config.toml
num_hidden_layers = 16
hidden_size = 192
num_attention_heads = 2
num_key_value_heads = 2
head_dim = 64
intermediate_size = 512
vocab_size = 8192
hidden_act = "swiglu"
norm = "rmsnorm"
norm_place = "pre"
norm_eps = 1e-05
positions = "rope"
rope_theta = 10000.0
rope_fraction = 1.0
qk_norm = false
attn_scale = 0.125
bias = "none"
tie_word_embeddings = false
parallel_block = false
init = "uniform"
init_std_qkv = 0.049
init_std_o = 0.0
init_std_up = 0.049
init_std_down = 0.0
optimizer = "muon_variant"
learning_rate = 0.00834
lr_mult_o = 0.874
lr_mult_down = 0.7
beta1 = 0.95
lr_head = 0.00734
max_grad_norm = 2.0
warmup_steps = 200
schedule = "wsd"
decay_fraction = 0.608
decay_shape = "linear"
final_lr_fraction = 0.0
batch_tokens = 32768
max_seq_len = 512
doc_mask = true
train_tokens = 328400000
max_steps = 10022
dataset = "wikipedia_en"
MLP neurons of a small language model. Each row is named by its layer, matrix (gate and up: input weights) and neuron, and shows model dimensions 0-191. Each number is 128 + 24 x the weight over its row's rms, rounded and kept within 0 to 255. Numbers have three digits each. A neuron's up and down rows have the sign that makes its largest values positive.
A block is one neuron, or neurons of one layer that tend to fire together. Before each block is what it responds to, as a language model described it from the Wikipedia text at the highest values.

Responds to: Capitalized name-initial pieces
L2.gate30:156088124104121124169139125138095146144151151087102142142137094116096129151083146112086142141137127131115149123112115137144128156135123135146129104132110139094186096101126114144144147123187157096117104151124113170173108119172114138170119166149146105131121150136129137163096158141112110115127100161153119108169125156142125110144130106140159171078107092147147118171078098159125134106160129150138079119147079098102146159099094130144141157143136105169116114080121110154101122119143111117120117099131150120114146143097146100130115090097120107127133129109122069143110172099169116117
L2.up30:128128106133159121133124174110102123129132165090166133121136107141132127171098123122109090143124137117147155137130130167125172094116108128139117131141073153122157104164094112159163130127173132119128141135154135148052129081153149094167108191095167115110129144140110146128137131168153118093133078110168142121124119107160085136153112151142128132120137092100122132128114129136134124108143126134142136112084108126152083109128126146142126143106116182135084101108101106169131136110126151111165143117147134106128143168126148131109088084085112122153142146147085121168143151159125153072
L2.gate190:154134148122144139119136134124124108138114156174151102151086145123101139132127162163125084149165135127157173160133136140100077135136090131107128121112116116112188136101142135149143109123089093144159125145123116077120154150113129104154147097134121163066124136151091091112164188141136087102157110128191128123093099128077140152101093131174104135144131127134130117144157161143116108127078114113135154082099102116125122106126106129115098176111163109120167131112100116162129158101094135111186149145105113108123116138126121146120150125119111124153115145127110130149119164135097146110
L2.up190:173121128119133111153158141113077106152105157158137122139080149140081122133136167141114081144154156124172153188142138172112122119162106147111142070142101112123159116129115129134124119108130118138152124106142124068101092143150145099109127115125105159078118145126118115115141143135099148113137095135164153075111115151118184103130142120131104102139123104115119111109171149129134113129131095116127155081118075146136125107145086094138088145113122114128158105143153166145121088134107129130118134150138131099104114192148148129115132088093111104160122151146135169149113121116088153091
L2.gate192:134116149125113097141147147113152130170120098166156149123156076110143135152115109090106139153094129103117088115114146154119149139141126175151155122118112124132119146131080132116113161109180154146141109068130169107149103127125107105124107166130144150108151120099114104134137128099134146114141109141147153230131132119107117116142120094144137139158120155129175108166114134141069124092147144132120147119129096151130140152111153115138131101129155117133164145141145163168084109154149102103111095182138105121125145134117136134137096119105092137149149106152121092099092163071118108115
L2.up192:106141123130140133154118138104137094181120125174117090099173134103135060107074106127136089144137134139113140166080138128183151114123161140131130127131135136093126116116145122140099128127125162141121138121130137138152141105136116115124148098179125084118111123104112146156109107110123161134114105166165113110158097123125125140100119150105095173120155136119107084195097078107170156100117128160124129110114167134142160154120122160155097152155103092101133108071149132119118123160080099123112115113102142095086135088108106137097103117150141126150117125145128169145132139112127102145
L2.gate284:098166129110127086105136110108131107122132162133165145114116126081134140110177115165146159159115102149106148122110121168100127116106127113150137141141147145146146140134061165151143152123106117129114159101091162133121142091139124130140170133152145106092138161151113136162154106129163110141131126117105143147132122089114085133094150089156123157120115148137142108071138142113127087157104156141136149091078118108120159136119133081152107156107146111131164141108107108094145131174134125171145106116084124153194138100152145115115117103071120096136109125081132146090102141110141115149
L2.up284:110146143143123081127090139110124147124128173161150145117095132093137116098177103125128158148120072097094177097123113127132144110126156137107151148191146104150111142132102158130160166116121109123164124097117157143133119121137137108133152127133125119132126098145089056147158148108135119155132083095134157102095105117113120131112140111126099138117133152133114130111113116119147070176115178152135144111084143092152141081111138117147157172134142119145129149129117146127154097131141089171148118124083137140149137149134112115079113111095123090099157136111130162088180141125107101144
L2.gate306:150111115134154094145162150146144113147138140128156112148128141139121103135095137164138138123107126105098143114102125120108145141166121140154134136121169112102139135170095150124124108117156122155085064081127196131127120125123098141100135136127110091134166106126081145148084175155110130135150123094170153151107148145121157097087130123144141145113139105127120113144127107153178118111099114150118098104117145117130123136150128132162097164141179120091135128123123130103121121129123177115096064116132082093136162140150125155141143165095169125116098126153093150160189171116165115114
L2.up306:154130122102135100161168138150131141130136143111154174133112107130095098133090146146146163164086133098095113118127148095123153117187138178141143139155155118123121108176100130129135139122155100115083081065096181136140116127173114103123119123108129114152178099118122123121120150142121131119181111123147129142112148132095144080067143116148101128102139092159155115140148115138172131136131108127147073125112140136147133121143151146148081168152174150102130143153166111110096134110161141139107105139128103111101120134151114136108121150107131134134126134152085153171176136138153137111
L2.gate332:156132104126103120114126107143120123090133126156140122117150154167149142123139133138119142142127123085159094165162119142153116112144134092142161123139183149137140152108140167158158103120125156127137103107073113146089121120153112128093146129116121140151110131156128126092147175144103090127162122153194079117118142173100140131121108128119108135175149084130127133148155112129154115109177123128121124100106091087085129137100159117168116170086164121068144099136091121143125131115121148134146093117086097119106113111060088163138133093111093149139127128129122097141128146116123107152
L2.up332:146133106106113082142112100161107146063116132126134155110141121131135148129155121130130145166139158084141103142162108138149124150161153104149160155155175118151112144086133134141125121091128181122151134097088130148079122129166127152101176124120103106133113107173148123119120159159121108128148106165195115129134132160110155108135106114093129130159114099127156096151156128123153095081175134148134117139095099108101098146085154095148120167100163133080182137138127157151113130143116136088133100121145095119124133122085090135148142122108095148141129150143137117131145129106095118135
L2.gate366:147110157103188125139164113096090156149135120095152111109107116152159092152128144127120131103155132103117116092154148119117126106123146141130115091179145149083117117168124147190149120096165122175115121137147154150147136130097107109132152104169133116143141124134099146124113102146160107089117145131171138125107121117111084126158091145109115119123151102175127104172126143116149161155135125144140123139142130129153115156074098163115123132152163140147179162092143118129119137109125130167077119151130102077161131144118163126153172120081113125144124158147155130154164136154117080119
L2.up366:152110116115166136121136141106092156152124137091134132106145095123167107121102139155102192131141108114070097099124145086120128116113141102154149122168149124097110130153120130131113154133144138142154097099128165160140116133083114110140154141143173078106149130124099130126123084113119114122133136133179138139094121123105108111127117115109127128084117152150133098164108130119113147109139160121145158076159106121161133147097115177117098131129158137126156127100157108117127131089131122138133141172109102150130139140116135127152132132082139125133117150218170108114147146189150076175
L2.gate472:110114086133144083152133122152125119140124127089156159134108131107158098116167114201130124113096117135122142133111146161147097141109076140128156125116087129127164131168109164115111115124136084107108120166097135155115121192124140065119089133156145128152128116137117084082150098121130123113176139151131125145139139097125100160161136171128121139126139122125111110138137088104119141117086092175152086120127174109153133151134096144134091123139162141158126137100134136153124127134089175173118153134093080124131116141126082155166138158124131151148117143154102139166119107137117122129
L2.up472:115125090096153070143140146184130163140121138103126132128110138113152094124138131209140140106128106151096148158108146149124088180144080136135157116130100122121148122149096123131059113110152089136142139191107139141137148157149161101152105159160149115117135099124142097095144087088131141130206145163142103132147143067127138150138108166122137138131155117138122112139138107138122147125132105161136141120166142121132168129131094124147115154127146166124145151084134135129108141159096179177154107122113105133139122134128098133149104114122156138165125118129115126158120115144119146137

Responds to: Rank and position words
L2.gate17:131095120091103151142126105126132138167160126174147143141118110139150128093163189133133168160130142121111138142112143042111186132092145097136131132111091107095166141129124104116116140135122145138124162102137131164117130138102117159163097094138112136105155121110137120137112180116138123128085149135123124128150142115068154153164114128132130134120164187126153149130068149119097115128128140142141150100127127119106132104133138094125119117116146133117145123104134096143145135150097148140169128120099136169158146149087175131173145137163086105139114149170164131155098120186134138115
L2.up17:138090132062115106099142140169154145126132162151109153195123108151117101129143172147137168180155163144100113137129122118147146121140140122089167135130125092129176118124122116076116136129110126150116153095106124162110160144104088126129135094110165108111152096163154120124102181144102158142144134123096123127163161135086160150136110092148148118122170191124110180112119141125126132135131178164150132145144149126131150126141155107142128137119125140143116138101146127126148144159134142121145167122136107115152165185083149109156119120160098127137147146162119108167131157141105117121
L2.gate24:123077115114150135096135131152125118133136121153124156156153147108152101047136080129153144160152088158135089135081091132091111116107112116124158127153117119046146129143116115131132106125143181127136125102133156124099107115132124126141164111105126114121123120136084136133114129146090135149069079115152085144097151126091134117159120143116104169102129162127120103087128126144131130113124112094125121134159129152139153149123147127100114172119123138149158109124119123143088160119087110164117090116139136089140103128118133123167150133147116152171100178126067101134132139122145133170
L2.up24:117073109106111130150132153189135101127153137139151150159134144149127093063133104146126114160151125133136119116090105114102087147101123117144205138158150098092098152135135090147108112147143138104105127118142126120136149098138139147097126081082104140146146135140105167106092129140096135165106095107131094110102125106087127114140119143124125183153129163110139131101118133127128102106104101114107112153129111164129108124097107103092137156124090136145167160166119142143086132136109098152153092098123164110153088089138121124141157135134122135126100119133096147126158143113173169166
L2.gate27:128132079139142159130129144110140156129088151187101148121181116178150116106110110128147106115151164139155148124133107114086115127110148157142104135156125159109193175088117155110143137155140118109096205110125118165136155099127127069125128142129142150116169140120098083119108127145113118167067132152103107160128165097168112153146136117125122159149137172112126128130116137127137111107107144139132142112064107108116145139150162117119132128127088154148108175101137111104114146127155115135126134132119152142148101177172149137124118156142134127134102117113095130125143120084120159122
L2.up27:139143161098116117117144149164093157103129138105111170137131116141099132117087149164120132162168095089126160124105162155124095169142124083140110173094131121142149095130139135080122115146099138134115171129102178146101145115097153125156077105146121101089126105134097111116116164102120123172091142119106126113119145103149171137134086123083166110109120142124126114101098143123162134102100184119160111109113104120080123144114111112113136108123144147144141151120155087075103165074139155108176143094105120106127085130100145100122142151106130132112144108125101142133127117117114125130
L2.gate62:127160156141094133102125096138109121147085137157170126099128095101143117142075086127141081154123152148148115158145141103153157081129113108107108133172159141129103116119126101167144146137145131125139113064147168149098109138170175128129157103113088208125123142134118121120104121104055096145134109106118117129149128096131110098156113134127144150141140100159125175103163144114133120119095146111102102132151140125082144112173168140130127148092158115174113104136105114124117141105099127118148121134101120141147111147157176159128141150104161123116132105128135121134122147106163130098
L2.up62:153154132118119136133130102149105139119085133134144128087155064098121093129110136123169092135125179132130130145144155116134165097154120124079110119189161127133112110113135104180165080131143105144132133068126138129133156138153142124092136128116094136092118154145139098124114099122087121154104112108105145129142162140151102102150099109124157119133115128106115156137112154141141156122085103182096105150163147135115090123148141120104139134094154171151139124103098115138085127132095098095147084143110136142178120131125171095132120140127134110123110088136129135077126149116186124090
L2.gate68:124132135119118154124119166150128121141126179150148152118163129118121108118158127086097087147140136101137103113157110136086163084133071144146102176121118130103108141086139123149148081092114118113140091107101172148121149158131144156096138119115134099120148121114112105129141144114118117132087090094124189123179171105110126145124115117123169145127155175114170142100121133140185108100103140109124063137115134103133136111137121102095142127106150192091123133125106095131138168111095127153120146134122124168132128135138147120115147145106110159169125099093138116119147087098152147149
L2.up68:099108137132157160125151148139137105129111154115151147086157109145150128127102096086163108120132166126130089110173114110119171098081093177139110175155134138134107137096101135119182162123107153129144123137128173124172119162083148140120112146118132128103152134141095104095136117100096136175073118077141105106149162122113115112088122114109135140140129137115127162120132095090123123119122122109121103140062099118168149127106109116122138120150127187138180141137096064147169139115125107146116132142133154151130115114140151151130152138098142100128118135131105172149117103104139116109
L2.gate217:099119084159156106105059123095119155140156159104132128147135132091122064088112110124124120143132147094081102114159139116092111121145152095133145153136114092142089120125130085172150113119129125145139148117122116120177071109117160126089117136096179123158147132131141161122091156140144135150094115173088156133133172118151107090113130106135125120141121145080142083146181109135151133130124186095108114136128143126148130129131087114123155111133147117090132127127133078124136130134142114139135106144153134151119146139132118148089140124126101144123132162115137122131132071097124063124
L2.up217:114154101127142131137097132136130145131145167135121094108138113153136089141131106120118136130105128104161120120159134156126148130149094128138131107136153107104078169117098149188147134110126131118107133162138141169122096118131115135069123148149123177151168177145129161125119099177151157111135149090145133138133143153147067102091114107147099126134138135127093136145154121096161103140105137125109139152147104144143172097123112117099162118129145093105150095166120083188147113102144095097103134155143101140159119129155133108114131089178109099164098187151128124128082112135119161145
L2.gate225:138166134120099126050142112137126090151157147112130162138133083116151104149127112167141133155115101140145063120107096176132155107114147111144126100123145140156106146125103130165149165122097096135142131116152102112120127149116143146103173111086139164145182108141161142119126159121131129144101124145121178120109119106123100150131164122155122148089127153117123107100130140133104122146087137097173143138122133128126076132088115184148121082103124129134127136131076124169126158100081110105141139129156120153120156121140108094170176130163133121152082155117135127089161111120123135119
L2.up225:137153152130096119055164112133088111172146166124160170122121044109137113145150123128137142145088123136150062120112116157134143122141159136114140109117148123177116139127111160149112156108121118117138141124118120115144122137102136151105170116095128123140176111140157145136122154152136117166117121143113174105103109083136147121129134127160153137061119179127110097084113138139106141116097122104158114131142130150131086137080112162125127090106127103141087147134090133135117129135087109113134117128161130144118135119137126084174167133145134104164091148114126131109184105125103132111
L2.gate335:105124106137155150138127147141124131189143118150110144105108158174157159133094135147112123113122136115123089111167094109137123141140151157098102116138117090117097145126103125118146109156100140134162139133079067163111165122123128105123158138133124135142125169127144127084179126078140129117117129081164103177139127168127146135084109104102125111147176144126146137123156100107148082098150120117113121104135146134174130145120104142125154141119135115151149124121113122133153116138108150147134113111089047158127094148120169114195160140100089149152159146148157153130127157129112158115
L2.up335:134111074149156176086112148129125103168115120128140129115111181122164156127100116120101096112116095101122096133121117127137138119126084143092099130112126135127095125109115135136140106158128139104171097106094121110113129162106148118112113125167129148129124144116096139096153106118122097123156098106121112142140168118138087152141119135117155136177132141123100126066158138094149086091134081059115140150133107152089134124122075121086112112135157150162100167094153098127165146155114160144161134116125070142140096149144150105153149117114144143149094103122138149115136170107144100125

Responds to: Century and ordinal time periods
L10.gate280:110125122178167094132117074112143113098135126125102142113123126168126172114107165088131141124116123141098113134124123142113137105173150134109136139126131152129152103131154127128133145146159163116121136133137155143166065137150147125132119141136098104149142126112165140138112103120163162133133118157105141155108112140148156150182119147161153122138134111156102107143163155135137087126161082154194117122120112092162134153156167142171093101150109113147108203160137154180135142169139108097149164168127140166108100109111108109118121133110142108165144138178125166135113120132111117102
L10.up280:073092129159136166150132108076164146118149122126134138148104144136139131157142159129123144116087164122146132131102110133145094116116125135111136150092122090119111120108145105108138149130118088157179102143128137111153166155134138113126120125147142101134100132152132129098133121134093143108135134132102130153156151152147071091154091141083146103116110192127093141174158127128152133138173120070188108120139134098124109131153122128142089151138140140159141164103104127104143147186108132134154101141139134158110089178158130151142075109142104102145140133131119198144141122114114152144
L10.gate340:146113110142160135116090119143132139098153070120155116143064138177171118128156146147128127134160130138130133134098141117116107147139129140116162116146124169149152119140120120097122168114147151175089138083147090109163104169097139147114142106127141173107133146107121129108160073098142109134104115104137124120135146148144102108140104131170156111094187127077092112130113154097099144154089130131121090104110114148118105123163109129177154135125150159137140124108161168141150129128108134133154175105094112133121116123124158144183137126138152090170107101112095145108120088140123118095
L10.up340:174095124121142143178118146156094185121120117137153114136111095109200118187147132127139095131119118101089126116108146116081112126103120152140145135137112125159148099139124117129183108133112141175147149121158136097089131148088148129128169122150132138105124140112118141117132101061115139159152110141150108101127129125159118150128127134121128125124127118106100096114101102124115177092153138104126107140112124111126098126179133131165150114105093156141143142129109116123129151189099099127143111160080095093125151134106075104152113088154095124117140126087077136122116137147110112088

Responds to: Goal-minute numbers in scorelines
L12.gate171:141113085129121128130152164159098135135132132152130130150081093122124127129142123140119157113162137172064138124121111160125123196139120113111099146144145134103091149126075124084132124092139112152145087129169144151114097163101140113140125108163132090148102114170139110103149161114084140130124131132111146111128122101129145126102105144144145137068091122132100111130131141157143187143136141137163150168138124168110137189139152118108152159109115120102133112146144126164161139164112108141147169099133134104133149115164116138150188119105155146155155109160120130113099130093162169138
L12.up171:101122116095098133100136150140102139114145132142152124100127130138118129143098093129156142149133129153153110105126100124096127148139138201133136156139154131143178103151081119105103135115085109153120170139140142122090149175158136190104168134144130110125142170134167100146109092129115115102113132147097167125097183144111136160123126108122106097090096147101136107120106102154119151100137116125113114081159106158121103122187126124157123139138111154141165140131112141162153138129160134101107116114122178160109105114167100157104137088091126167127133126156120136149087071105109141133
L12.gate329:151095176168150110120138114096104158127116100122090178125148137155083204121138127127133092110134165106135109148180152124104117158104082163138106133103116146114099129137100144143113132140118098110080088115137111158162117159113120131078130153098130143105095150120131104178147144071127137094155172159123115086099183134140121173123146133122160132085175128149116116153099125122129130109120135091111104156147151131085122091139115142121134107099139133121093140121135150133131131131138157126130101131101140110110096125141168105114150128107100129149139115160130168139129157166130130143
L12.up329:166081150151097093115161120150122172138114112141128152125134144065123116135122094092115119102150073142116123124123151155125140115102127147171161125132137121134107109149108171092103161152181159148140088129155100202141160109150103139117116151130091141121127128160125151138116160148096163106138089149122128105107185145131113104113138115113127126131172186177124142150101111129143155135132099133132137141134114156142078106169102111127141161127131130134136120130089155101126136153139106107102160092089098137093091083125131126132166114101151108149159131145128138123115101140116148133
L12.gate370:088077138118136134151097082178094091116153118140103152105089095151132116163128109125120120173108123121135127143149118140107108151144137114123114104158185146134118094135139116087114128114121166155133117126112121178147131161107085141082117124136119107122107143163170146138143143108099176083117110150113130135125120125141139123123146109122143116103107139133165141129132076153167140134155137137129099138197130146097109137092165094152148134110142088156096156115150136143103152115133128119115183102151093129110110099147108107113158111096111094137180114130139130095142124157141177078
L12.up370:087086090149118123132129162117132109156123115181128137113142132162163107157130113121114130125171135127127141119135051147151149145101143125165145109101103119096145161095113154086118152177127095171151116110123165128113144122144148088109144115119125141137113100155133141119112172120100107153159196139150159160112108126166097152105117125140162135131136098161168119160110127109122154107131103136142173170132126088118135135138114147138164161123142139117128090133110108121112148135167111112118135079135180099160093129123151129118094096126116117087148168148118167109143145132168095127
L12.gate493:145125097112138156131154088185197164105084122101128181076120146150139149086154094178085151115113154118134093124117120162103103134105101110132161126165119104116118144056138130125104136113132147136117141104134099102159114153100075149109114139109151122106140144135132102152117111084128123127083107133166180114147152145173169139123147138124148134085154137120109151103099105173139144112121126170164137127106096132154125133147118154102113137121104101113127156104130114136113145140118137169118142112122108114190104137123135160132156105163147135144106117134150115119119108115115149124
L12.up493:113126055146125137123100101157143151141136146162120131142139126127124111143151094158137127123134116103158129137151115092142134111115157126166136122127081126123161093132106143136128118114118147101072122115140122137125145130130160135118135149129127100133075130162117094124138154146161113131101165129161137108143158097138110113169144195118159111094125159158141124106138088149122144103112156185152123090110111194150137090110151102144156102121123144170113080174173151162102153147184105102159132172129115137116119128147113105096168102092127114135103112147125160134155113135114169123

Responds to: Start of multi-token names
L10.gate277:117118146095110091213116130174149143105181130127109102124104146112122155145111121116116127119126131121142153082141174118110123161140119109143195107122137092106135162119149186134124154132159119109127090131163107102138112153149090129094132112103135117141114110123131101135124176080143132157127090119113108135119133080125180120116126149066099165129132143153153139148137128146140102135154148097117159096121132189128096124106138152143141134184132128132161144130123122118088118124146110104144138135121171149117174107136084097134102112141131110110123092149115105119124122131073150126
L10.up277:125105113147101083123126136147151113112111137168168124134138118128180165106081127102089142134147115102107100167131125111134105160121102138159126152110091162117111107113142152156106135134133163110163139113095125153118115153111148145145137147143104106091155131145173135129099134141131093105139129143143130158155156113148061150118086133118126162136167093168133085149113142153152132124083129118141120078105106122138145133089094124148167146123131112092108108142106111127095125178087163116182133146126165085153109088157118191119156112121161137107161112135121127123105128111164125114
L10.gate315:167134143081132084089154146102129146088175138109099158109150153115150146124104170105123127119130128107109091103187161139119134170149091151124132135131117156144130119100115153171077124183102144096139116124136114125156122131118106149110080150079161097154155104149134106144124173061145146139107136148129153108109163074158115097115156133092143121112137097158182132076127123147090187134115134098137125136129124159114115127117118102153146154116139112121113124154113166141134108114120143107101153099115145100119105125121136123137148169159138130136134146133147134092110134102128121149
L10.up315:118116096108155126108149157129114142087096154109107149131128138099157124101131156116109078128116166132142137123123117165121121161122106143176134150129100119143133120138183120145142127119139092132174123129109164170135108128168108174117109136092103113144156134137098145138144140133090140141120122136103124158111126089156126133097136095129108142121108147128156139095149140092174092149120098086119124114114119152136104153093135090175151113098091150144142097125125104140102105184169098164129131122160113123134084124128079114167129153132178108147204102094114096141124156135107131089